config.toml
hidden_size = 512
vocab_size = 19640
hidden_act = "gelu"
norm_place = "pre"
tie_word_embeddings = true
parallel_block = false
init_std_down = 0.0
lr_mult_qkv = 0.7
lr_mult_up = 0.618
beta2 = 0.95
train_tokens = 488500000
max_steps = 10563
MLP neurons of a small language model. Each row is named by its layer, matrix (down: output weights) and neuron, and shows model dimensions 170-340. Each number is 128 + 32 x the weight over its row's rms, rounded and kept within 0 to 255. Numbers have three digits each.
A block is one neuron, or neurons of one layer that tend to fire together. After each block is what it responds to, as a language model described it from the Wikipedia text at the highest values.

L3.down759:108069157148110179140153080100126114139147139118154138191092138171148101129111131138059129083135165101146122158117085099109064117114124117090131115058135112078124190118114111154102140123146109201141072164150114111134103131146083118124106142124139144047105129141119109130159097134093119157127094124102092079069077123116168179107120055072181167132168111094102120137131164124127124189103126113141078135160136131120134154099043106136181189162149165138118146144149141111135138149125096154093137051165158175132148123148
L3.down1108:160184149129147175101146097108097098164084209135136183188097137144121137090152129120074198124141121119185121183151080073147144148154118090122056128138118110103140128120126129121105115138103100180091131200136117113125067112171146146120083125135089098123105104135124158139120110120145144156098075146096077071074116143053152110089116125127143158121135118139070138117159166108180095086091092151121089098139150131132126107151114110174160151143156111153116144155096162156124039116078137161069159123100122126171122122216
L3.down1302:114169174130113213081161144116077122083132131101067124165100099148142100088110106169135139151147143161131094177122137091136128103068105141147122162090168181119097140103131139132120159094117170167076089100128147100127105121128068171104091139115162177115163106152128114085162164099073100141127140138182134037114174133084089123129135113125116166144123164152124155124175134123119115143113146107166099100084115092102098169136082137146196185151098116129101135157150159158100114157110116077110155142132169126110172090153
L3.down1425:169151151123134149080104149138086146165130178143108113126147065141083127107148141130075116117114119168154097136135122137123160118146087130150082127131157100133159159127096120122085114139171130134148084168154098138184106170130083176054071156197140161082173118178125148144109159101171103169138119154187147089153183112136154087189180170129156115153108132115128151078165166125091095141110135080115145138133049156140124120166074139135171124100103121116097126089095119088182076139170137123148119070179140110151175134196
Description: Auxiliary "be" after subjects. Forms of "be" (was, is, were, has been, can be) right after a subject noun phrase, often starting a passive, e.g. "Purunpää, was delivered", "were placed".

L3.down324:146131139138101114090111091137158140111142150167136148119203127126192099111179179155100093108111080096095129086078131151132118168104121171154121159143146121102097181151128135145110106105136138137197154104141160122167183142102103135084108087160143105184096146199100118101180143147135133124112117159126149138165141145144140111113170154101150183156141200163049175107130110088126128094130086078096142153152165127141140112180121096129047114143085108205141114131125095144171119173126123165238133112120144157139094112131
L3.down439:130093167125086115182120118126084104131136166158151134137136076147120143116089165043099182144060118160177114143125074110110103136115151157107128162129184129143121115090164107138147140158067094087246111097158165127133119152120111125161183132144149164138116129075111109125181145191168073190071092118095112133135156088121130131166161132155175139105117069096125151194070166085142167148116146113105090165119146156120091149091149093122115090186124184072131142150139169081110144162125099110141084150137099139080146124144
L3.down667:161154096143149123138130094102116125123121126138121131131143100177140093083085106112120102177157125089158081131147067127118107154113098102132127124102156133143105087142128115097160112103131127099169153154077187198137117157131175181112152071114113131113152105135138117130078178091104135095072189134054120139162087223144087111145127146195095103135177094096113104041160118113174122119160126136111145182149103113129100094167161064156074196144110157094133152155133072121115153085100198095141148123162160163120142129158
L3.down1206:147117082110080179121177064117137101108153109155158151148121158192176167123079177189123157108057126092083065098154130196107155208102128132134136096085164180115110165161112123131149049136049127109128171095106102141177102146145228146089116114156156120183113120104087081161176185172116094156111114125123144163134087162089135040178088078112118156135120103173142105172164153130117107184129122111189165145154129120114134132128109075111150098125084159094160135153164110114106096117129153106218104142145141155112101130092
Description: Architectural and physical parts. Nouns for parts or features of buildings, stations and roads in descriptive texts, e.g. segmental arches, platform sides, northern end, entrance.

L5.down716:073160115116125124134155119108117126123118162083133153129146147136146135149098105130098115156137135150112123173117157114190068184085109110105107117122084099101077140078169110123192146115116152083102204116082100118116090125111141100151158101080133186152135150089102116197131139125170132119119093124134118158091138192153093175142126166130110106126125128150147124173134125134070153118162113089132101141168176134105123123098128153112155113108164098172123097159143128141121120127113079150137115145149133124106112141115
Description: Clause-extending preposition plus article. Prepositions or connectors plus article (with a, at a, by a, and a) right after a finished clause, adding attached detail, especially in building, station and place descriptions.

L5.down103:171085070100126114153143099155187179071149091145089086093106082113149177124113168074081114159143100109163124095162090113083157153137162067159185195142140159193167146128131154143146154143143127173145062135109173089130139120089075129144124135152128140132156105084187117143130151132122144096133110076122181175128125085159107129084196091188102080096139150097136160113116128077103141150168147113163133147164140130154131145134097098127108184200123147092150095064127101105155092111138111146159096121142091181132145147122
Description: Passive past participles. Past participles (or their stems and -ed endings) right after a form of be in passives, e.g. was appointed, be used, kill|ed.

L5.down1039:109149082139121064183111179156143103155166139121118104142082096097128097086068152137101121142110123077120160122146150133105155149112122146132040132150128085154060138105116104117068144113185131057116182146163111120091131078135122127170139108103106198066167190089160127146135142158110133113113081102101101117171119117136138097183130162123128137099192183167119088144154102097210114130145157158087143133159121159122092142143168096139120149138129158119123130145137103145145159146127120217107147062134119134149117195161
Description: Verb after subject. Finite verbs, mostly is, was, are, had been, placed right after a subject name or pronoun, as in Henry was, who are, she became.

L3.down93:141117101165113095162118203110138156109098129083182109102171106084088092151135116118099098113098161153182180133134141165161131107150164100142133114108146146095172105079109078109180156146143100199130179151095141116106123147149137138137170149141220127163132105129090151118164135177190116176140106127166143143122123143102090144067123057151092134091125082113124118136115129081133092135137127142104098092104149206138159106104109063126118092184126165081077095113115073161163112097135138055136106088125141149117114113086
L3.down119:152096073155110118137156173116131151183104185103157105136158124145154128167129137109159068065121163165127085158139142075148056120124170108147142129155184076132152116132113087160146136143070101126120144094142061127142098120185153153144132114099159106146113105124112085141179162173160139150130111138116137167069145136125098155065131095161096155121111101095132128180100187120125114116097101148075130127153189127134126105122148134119128068125115115101129126086169126115149075196099127044171080097167131088118123158079
L3.down1621:093108113121160134070134082122063154125139134142067135113201112170102135112080079107094188141175110134129160129128121125170102176069058130128070089107117127122129128079135198136161141062145145136146155127110172157136094070162199137136147110109085100168139137148075197176127130109169094164093121127149159146114052105139138086154131119107088119110147061047115097073090131137146166153171090147148093210124136107151181100131158125112139069054144103150141169161152118111148129086172135108142096140106108163188085121078
L3.down1810:135156146177073154053116090124126132139131110099120133138091103110105146170088121077175173169135109140177133104064155134151145145092101084077158070112102088117120152139143130055117140147114122110149165130134128099147187176103085134093176172154118156098207164119161117153078157136069155109123076133153111092144058144106114127119092105098141153190161149165101117123124132140163086109204125101134137151103163131134111188086143097119148114108128082109177124131123105147130168122136089136159094168112091195144176125177
Description: Table row starts. The opening pipe or line break that begins a new row in Wikipedia wiki tables, e.g. league standings, census, climate, medal tables.

L7.down36:138166080136149088154187152108176095100163136100141137126121145131172188163108126133101120113138191137123097204060083107138104106139115128153130160099074144138098148198175118138093073108083074194114116153125143142117052087125120075110249130139168189057158132128148140173115173136194126111125079136073084163108088141138110148152143172114098063084103060128109148101184147141162136160113151110116135092105161187093129138170103138150094054166198160099115164147119147059167138126117139049076153153091132158179170127055
L7.down701:107163131167102131142173149107151079167098157134144131105157161191163113149167133163158201109063152108132110185145088144142099085120147114115144085148163141129094177080175138134142139021092082095146136118104146125087126072101111144078138121137116111178169128107081093110146107132192119106134072121146102121083071105082087118164154080140160110116118009184121138161147164166139101088125141141102137119097106129184142175161115118151127199126133101100113109168104095147143087146117133116133167126112075075147190064157
L7.down757:093155167152106137173080117132116180048124108155095156093087087099168120148122118171154094195170141127147046172149150147052077163212092111104087156156099145137118099123169150135125093112161059109148133105087081114175146095140126102149094156127166099134074135105138108133086141179138083124101165147145147160162109123124097180117095133118121102113219119137146143098122179107133153098123142131192143112174150198138163128187180070099184123081100158125119128149176196101163112167107147141147166127127175173154100104121
L7.down1079:153094119136153112192131114094141168151113131075072175146122129160167160141084153117117161150116144131092130101044108122144138100111113134119120117168181127183153169113200158109162137102124098111086149098101173126077149088063152103112142109117171122144071147172133178119108138142142111147096159129175062111106139120100120141156098119104150183126116056127159133065089046102129139102151158125138115149116168152094135145146108145166120175094179146068129128172172123094209176124076114144196122150152137137140158131094
L7.down1202:155113145169161136069123194120138166123120098122101106118088173099098101102115110119088111132119065100152088098127124110097071151117119179105133136123217096114074126070190176073153133074164100172120099185145166151152124104105073102108130145145189097135107129140113121153130118071116067193147115146111155131079075119140108071177132170085155094126073177174131124144100146138059138211152174080127134109114184142200123096149134142165117153161125117137100168086124172120094163159144126119145120103123189171114165129140
L7.down1233:159127148176113126103192126156120107132162168112142156107121097135151150081119065097104103170130095143123147123131117131104141067112110115081065184127138140140142153079088123136117113138184110099112099095178110145094094136121105077117135054151116130159111115093099124154156148143124102096155136154092118112111124101130164136123113107151102109150160125157148132147116104212113170097179194108144134169154198098119146131145114139128131141206154118117150101178139093153104135142111130093100108112152130138157143127089
L7.down1273:062148080110141127133130150122089123135121150126074161133194101136144105146135167140152186149147188111118127150104165161129145071135134158135086164160112139127143163141144104181091108098130143124147083114149130190129139124118116135083151148123045109148136149159168135158112123149085106132187171135141153112161139154195186141139103106112143118134136112125131111094089146141133115143135063097145158127134121129092166203100090112137085117098151135115103136202102131083150176180093120122167123143161121069176103112119
L7.down1287:165137114207103089112113075160111143160158106186153104204167147162087122119150135083100156139181147166169145161090113151184118128164135149182148068097154085111120153081156103170091105089105109151122145179165114128095124138121115196116125144137110176137196111187108150150164121170118136138168115171101122136133142088155163126149161121102117112151110074093093165094120100160088117127112080097138155121141068118098158168101084131138160093170106102171097091150095117184187113141135159113130093068138145103146101124134
L7.down1361:116147113097135137158113096179170128073145134099100152125092084174153143144099132107194132175044096122136125130107106160140141167100122086112121140105121088092108098103124098139179160157145066146108170149094130180091103105118152160139094121116153162190144140111144103108147102130177052185109160079080116139154083148206183066139110166104104164074186069152107094148185168100103162117118164182076133203128144131121127147152163189168153102153118117037149104109221125121102099114117154094120161131130093099119133128123
L7.down1375:116094156194113122138155079118133146063052122102190119121162161182139141153127146139132143152142151113149113154184095121162156140147139088108090079098130118114111136100122167131132128103158146130062052112152151153107168163075073114145130178169108127146144081147069153101125204109154123180130111147152146153078127147175138119142121130125157090165182170174093119100169103136202096168110147123114121174110161157117134103215153110202131200121128103161101113150144093132204112119163096153144111170171093162111118101133
L7.down1381:159155091118149133049119154088099073094180167096128149133128071114130135146165097142242090167191147152101125135125098119110134159130093089049106134119119116136150113122144141098150071137138121128117137153140081147082137130146148093125098067126129100131090079092071196133130098122101080165149082147078072100089111134159161094128160105103136129098151123156111127128165158187137125159159185160171116154128153130194150126090165163177137126132121172120128073187129157188116097151168177147111149136144147144108126134126
L7.down1598:118110131144085145137116131114129176115114178114093173168101140140171121155139132129128142116109101099138120136131103103043144120126119150089131083104168140100110162108181128033148144109123098103167101130089175108077121159142117125133126131122118109114162120174130113163160151178106097161146148116155141155105134129126125143082178113234194095152125008120130182084122121088170042085132169088105159157123143147145117189135159121104162096154195092134157139219105131133131141163134125139145125170121136133107175072047
L7.down1649:114125099125187094143095186126144107092136173125109161095160071105136037130064138129098193120120149136106134166093149109197153155116155128104127135117142121158197074117166120150065124120092158105177172112088079159167158146141104117179166147142102116126122184162168124082135115069082198096172160099200104131136164126094121130096143110113128134097088091122147134126119105112109159100124101152123126152163117156041122103143070072072139129181098163079172081128142078182154147104125176098141104114107070119137105130144
L7.down1729:127152136167165118155118103110119149147112106152130168117113065131085155130134187120159133167157122144124043130080140135148172125134101074087137175108104161089105088075176176121161127142116080200112108150100087118169185107141124058200075118164131129150170132144156152121101091177120020157114201103164166107111147103121122096100106096151052040154157074211130138134109090140160096109069165102092061127086133190099177101143153104176104138155160164166199139139154127133123135149094167103117071086089153130089087104088
L7.down1739:198125123067103142056156086108165147154152115102134150165093120068153145157159161147149085101067131141127076109103147176114175139130172141108171155192188149156170096132126120119153104141164088154180158098137110120114120086121100139157146130126118067158120088118164098144162151100211129135126126121105147126126091098177151075125108120172164083164140045109093173055187109187165176106138202125085098127133150100095146103134152105155172140133133119095075130191137172091110106176091152096099153120118166133126158114125
L7.down1779:148092161158115168139149093153110092187108067151149102116154212150161143141105121130146142101121149139122152182185126116122148113119126117122177180164099175074145116081093099180084115115107131159117124175103142113107132182220123096176111141110145130087177088138112111223184136120092112114102121106139111144126117098149136117153108134143119142136116051154182103089097161146111034144126123108099136127167094185157141166176114106139084080161181070161199129122099114128074156169105134163132122137121108126061135148114
Description: Next-number separators; passive participles. Line breaks and table pipes right before the next numbered item or cell in track listings and stat tables, plus past participles after was/is, such as produced, published, defined.

L7.down16:132079126140135121153136183128113070102135152097114093098112117131090153087135142165132098136172143156078097136088074090151104134131090115113095152185072141109210212134094150103132120086162155174127126146147159141143166128137135120107154093087126102109153125149095148140114139048111085121072136113103137144065171104129152117091123141082087137139094189077151149106147105093109115117149102160111151139078045099190113124166067115180101157144131098147127110122112119209122118189149140148056143164115126136105186100135
L7.down94:164112144135125152140177165092139148148107137160180142094142122151141050114128126135106107120105094149095153156069135107163125116167162143089077132092171133209112145068205175094123092104174132125107107133169164158108156087160172163044138104145132113154150144132115100118106124143141117145156145127172172124098135115163118135136179116185121147085088136109070100056128136133068143105135125105156147092110185111112132123100132121063060116128143133123123170107094135150099104151144093126139100141162107169084130108089
L7.down98:144170150067151109161131133165132100132140152121095119117155110099102138122142116105137122132124149102192083153164117098117149141124142176165100177175111121168178132059140097146131135121082113197158151189116131179075172126182194083086084108153116131190117086090111144155129151138157095135124134167122095159159099122120146101168090170121085108140158028144140176114132152125137108163161123148091102100120058154113091129114115148136198138081088097105142125130139103155073130130168166139072117100102206121138100129099
L7.down457:094111148173104108072161085152116093148153188115182133098118169116138134162177127076100115144129111113084168064171075117204101151092145112123090170142080139143201141140074118143147148129150111134147123156132133137193091095155097125078109081097079117125110189111111135164083122140138128099148139089096148149162094186089109136128126153164125110140077128165119114118133114123109161159117130105161195126137127101108111104200111104168142161135093147113138106146129117189155091110065086130128135094147155155097197129126
L7.down533:124120147150143125087103139095135148131136199105116157117152093103109153135133141070151155116064176105093082113091106087120119128106118124084142208101097104145146137108161109124061126140097091063132136116151112167092121109128107145113114105106133156140106168105157139143138091139109145158114179095097089123097170189064135113095118113156171151138141089118126118096095136175093131144151149172147138152107189171179079099152144166089122130085118104127111143127105165126084106113123147104121078148173104134150165144085
L7.down636:161159175127098126075089125122180169070158172166121203159059126072179136117130148121123181121114164101128029102127108135106091174164091139194129129171026087145162139123081115098131159058124076132133133104137105134117112094139133073090116096108125120129107114090114133080142165165122222116110135162116121114135037110068158131159116128105130139164116119132097136138196134120160172141078165149124226134169129077085144113150115145135154109149139098132138163136111118161132154149160132089117096118146153131173140043152
L7.down853:089132166130183114131102176093161137168143155127068112141128126115123077139162107106128171158183134113109119118090083093155134151142123149088097172164151135142125179167154085152131099105129166122120088131094131104082102137092068163153106159146128106094164166174172064124112121186123095125084121081083141085064112208114135143108068101156150161119125165119191102128131124186172128118124085163105102138116145148117159089138199058088150095142131173148092122081137117168147137088082132141196118100047171211151130094149
L7.down934:139106108164167131096137085139154137099145176126123151142117140144073164129143118147103133162062080097194138117142106203072099171118101160144078193153138141151095121116132057092117096142097111158165134130156109113137145108138119131126137147133135164101147138103145110208123128108132128132131117129121144171080109100124142120123083091164180124145150079107170144178132126149094083149139120122169208110111106097117175157118106166144097174140158084118091128166137084099084138135145097078083127140106124100143120103168
L7.down1154:135106151125124164106130187073143091193057156126127112149121111189125132058109148105115150105112133129117118191154144144110105095153155185142099166110160133111133171173133132165109167085120152122151123159170133059156125139150146143113129143127117101108085144121165139185165096138157158134089110127170142105068123118065163081136117127133150143113101175106126123111150121126151087140114064115170138158082199106123144103147111098173080174142123121123088105108120079061135111171137106115131151084133096162124159140152
L7.down1192:116178091165096194085144124136104083119137124134127131136079190112075168113146129101126126091046116137113120167156141153115130146118125069141100163125112081140050138094087134132163105126076140102186113133173112135155151124156087152163103111142118085172083100174141112117153151098101043148131108138101112136118117136091128121149043149135158133134146109106125122161140156202123121098192126124121076137199157128174154106124130117112123118141121090141108148167136097161128072099180160107119169170156153174118140121154
L7.down1213:125124159112158168111102090111176080077080188109120175143093116092130073138134138122108129184176124141133133135136088174084073148139100135132104155116090080138105177137111141101064098099165101124114056128182160114113151142133107101101112069165145165078082138144126151172106162073107118193107157119142148067098147170064149120170121172078127154099144097134099107129135184145153146172124123105141107126117144135129112108133115096133125171166119084130101168190119087113141081161135140159060120144142114147127153104189
L7.down1257:110160140149132124104128138143167113153116160138074050126110125158138088129082139076107150140166090135134116169087129089169112167138128168140171155110171125093096172114190148134097112121151103167115116115132143114074171138181125133153095054169148161133109089155148061114101101114186093143112094090143125152101138145162155126067137135122197125166091127078090172089148168159133096160147151100106119144110134137180139095198137156177205124153117115120142108047123130101151049133108163118183093123146198147169084164139
L7.down1486:160075134153109145182153163080165099114225090104130061100122103150077167132139115049078111142058186142145155113147140139118178204163121097114201160118117182097063159109125141159140076160102127113111155133141091121063169051140158153172104120130153143167132149169168099046144229174126197108120107056139154139107112104177173118162153077136093154132138127136141097067156135163111093123100117061117114147151120168106173148078153093063139101076165070148153104123106143118152121219110117116142154124098076126110145129167
L7.down1546:172088115132143133127114100156090113079126126157124124068063170119097102084107165142130150119141159137147126156115135159130076156133137130134142107066094112141137122142124066118199150113072171156197139134115119108088128106150161143129074130132144083156155147124095097097134156137117135133155158104082121158113163116174142092210106153140100144132101127100111141091119121129156123206106183114140099203090094162102120063115069155071149087092103093123128140132189078093110059162140112163079161161102122127152137047085
L7.down1561:081097156138127159150137146118133140166085148179156162188101131124108182076115162078096122118096148143126148152164073118048141060047128077131155105125156116122165095153161128114114134095138138136066066109091130137108186092098096119136133199090131039158145085100104117116172138101093149142140054125092117065099115100119180118140129147152160061131098134137096105158174097173153130119105152133137139119136182109162120100134108130117097106101102096120143108090119075181165147119148106193105116164134150165146106149136
L7.down1716:158091150088113083178145077112148133089071175086159120138121047137127076046059166153057108124151124147160071143172140194146149097157104125116133174120144107148090115090124119139186161107144150127148088140111068093074178058089199153137135132178202161161080157137146091146149109133117104151081146061171145127126097161111113146157095118178128077092136170142094144096112132132117141089168165185136075173115107145130112100138118131080131148151148067177138165104125102151153100190078210142108149149110075134179140151102
Description: Forms of "to be". Forms of the verb "be" (is, was, were, can be, has been) right after a subject noun phrase, usually starting a passive or predicate.

L7.down295:132104155109148131061097127147115187167155175150145097117125091147111095141045137121126096144112156078090111112103130155124123110151073115124158085174128081117140138096166061144098118152124143082105086130140139218107132145077109161135089125135113167086127098142130138193145082157163125163105166185085172140110096115127178138091090174114165146184157106156129160115116122102127096112125111105130124190164074145141198147170163092173133094146109154118119122098135144187170115081154111119147146074131162147151094116154
L7.down359:193079148129100117157116083162132095116120120148153159141154100118107135099134146166078084161139094098141106134100059096148096118157095101132122180153122100104145108173120119173155116173131123166116071147070114125129177106132150131087167096093152108129151074122068179108155150072143156157117107067126151190178141202142190142105114104076138184169056110128168093103199157131134131097159221137088154174110161095136159177131122080179117064038111067166162163132117057067134149105144157096168149133153134193120203137057
L7.down425:155138109085090132111132187151160126128126198152153143164099120077139156181114130124149165181083081164147105146121142044121079139177170121134169085159116112123135088090186174110134100162131107107152065156096146120130045159120131125169121178123146160128148138086145152102101178181150177141105063140112094114126087161147073125096169148171171145157092031142092068134142072121096141142087157122165120186173104097173179115064158171139146131042072149128125151157083161108119157128063148141066133115150128163114077142176
L7.down430:103171131109157098084179143119100137134066133216175068107099135174140143162158171123118156085111114114075121137127090147114125104110184163146117144193150111069170132123133124149163113111126146133151166095114118128153136073142144184167076120117131119123104088126062164070130159098148101127108112117101182095129111037096165111128131067093157103131188072116106106138117136099145096156143109161160166120107174133114161129123120151155108158137098146160108143138125166110121160071148109162189155128152170163104124104126
L7.down494:140089120167107123099143062068157123249130228142070101094154146117194175069126144076164105173140109124153154103137122106119144145133160217120172059152110141120111149137158053089088158136114163075119124121068110110179118150081117154126189178149118104099120148113129140148078114121096098138144132060158132141105121104142136079073135146126162090149073157100102137097158153101169160101123135126142178113110135171155148100209075165146159151181159169165128129089181121150112133149123162106096103144121156139103093148147
L7.down691:156174118122125142163157084126149127125109118133129100182115143127176143142136177068163194148169125123132073130169108160092144154069147148142161121204205161139150158062083179092174144118138149100136094147173162124171122141130128169098121102115120120161104165136127100122107160119147176171101163122165164146125159072139106099098093118089142157136123145086151103185148139145032141136145123146099117133162110159151142143139129129181122120128132133105123086158184110142113090138108125218115173133189133156077149133138
L7.down723:106132119091105210071098142128110115139088167099096178132084124105100170171104157100140120071115112131146103080113076165108134124092153144114130136112135122149131157098139090103154050095124147179191107118144155109111082115148155117107043123143102132141156157088125170156135152149118115196117126127106148134088114163135112097086144136138083146125067052094116121132133171115138174148133164139077122088081090129114135151123125162136161136122120074138098096093117129138120103118161228151130090074096158121088187117167
L7.down900:149103099070180134157120145138121132158150087118111124157123128152126122119130189159122144132141146154115141120132130091135137097176153098179085123124088154165119113189143131123120202087060059120110154142136162164174103129186128077128149127143177127144162211139133097100138105123214162109093151088146137123178099112096147125081126097117191141157138076113170078144121149113106156127095163113131089085144073133150138125156152140182126131064136124145129139195139104083156111194113139128194178097140106144154172103131
L7.down1183:094175117122120157115093104107140134124128184109166182148177163090155125155154180152135123180176095141163094125078092133175119183081178123113121126091096101082115090072122186163125166117125135117166164139152140129186129119100090145167119146140133131112115109148162143110136132125103058167139145064146159131114166162084160081136116159127142098145125175115129134170162114127132162118099118101120250141163170132125145143133118155166153134119091158148119095134166157110131085154102167153148173084110164141075119164117
L7.down1219:198113082146144064123102193108118095170107172177145165138123087182163197175144080147085108119122104173155070164159095101143147143173147104161129117054116156048123125163083104129093132116139064162130127096158149119134054084187111174045134135159126112112120111095134140139115105158168113200143152100166127209155195139110106190145126131151144099115100098135151138103123149140147188118112141162155139171102115144158159120173151098119112098100127064126153100158180155147080195169089161123089149155126088161116146091069
L7.down1309:203157054127080142080102148072130126111125117173176081104140129095104211161117090138065039137075065175091142161160100091100101088145131112115128118128171072115138156118140119110076158106087092134161148114137149124135166074118135116174180119163172125117112148140192112096115101167122169112152068118176129165089089084105179087141131138178156140082112114108064188156071128193106132111149093082119098085108151122170127096174116206140148122137194075145148161114186117127124104089094092114047134100087131156199162150067
L7.down1320:096142127123069154126108075142144104061118089179101053145123136145100214087144084129158126166133115097080087155075108163168073114119129107101177148091176116087079186096131123152181150152151098151162095120124117077083119140098203176158160108110107165137117115106096122127058138105096113163164143144151088130113083126161094132123119132175103141140105119095097143075163097124107131158144151115111129109124148187182125151133119158196166133056144113142119196158131137185199152153150134142031139126086172079198157111164
L7.down1441:122167146171143105166146153088180118150129104166140149160191157106105116179068161180065091145103157129153152113106102142104085106171056151124109140154107100150175086089153121090143138160078070140169138160180103104151129122108153187162092149106129139126140119150104121134163111133193161163108137105125105163105116152163145134153116106119037142112119047090183081162154120152135104120145152105149110142131073187062136103103120117160120130047116123124165179165141119097043208111069158183117153150110126165128156166071
L7.down1705:154114129102077104123105173072136119172173184152128103120087159121068164146090082119184139111158085149148164088135130157180098144109154199086137148106079059159094130158135113100141144101157119095095107133149151165089165133127133118146149136101179120176110128083124095108066120165173093116143171158099176143111152150159140222142149116152128141086179125087114177142107137097112119142103130118173107041107136118095067133103195159102139109111175111114204126083125130115132122067140140106157085111049122152106073160113
L7.down1771:118167131103168136118116065113143080175182106148120142136146121106107137150132125124110121134145127152130162152109181131131129103150168140091114113114124147174132064109044114124132126116104198071156160142133044169087154146107112127094152155066136172124099146119084138168218158133156110096138093065113126123123120093100106102118173161095084150098078127129101170153166127108102117069111115139138103115099124127168155076101095187120094070125054097063139108081126070147115103135122175162127141028161157149124119135095
L7.down1847:132113159121129123116121210099123060138093151138137151107085105172141111105110165101139089097120147137145101134079141155189145092113070122143145085135143129111169172110146194200099098132139091108156154116140053196097119188175143079159154139122084142107092113081132126080108142128168131117115081118123120112118148141117119128161118117141166107096081099098113119074136136189151121053152077088112102138185094169153140112135137105115076079124147062102101169239127152133106169115079097114154139121185128136160148107140
Description: Physical description continuations. Words right after a subject in building, plant or molecule descriptions (has a, at the, with a, has two, thirteen), plus decimal points and minus signs in number tables.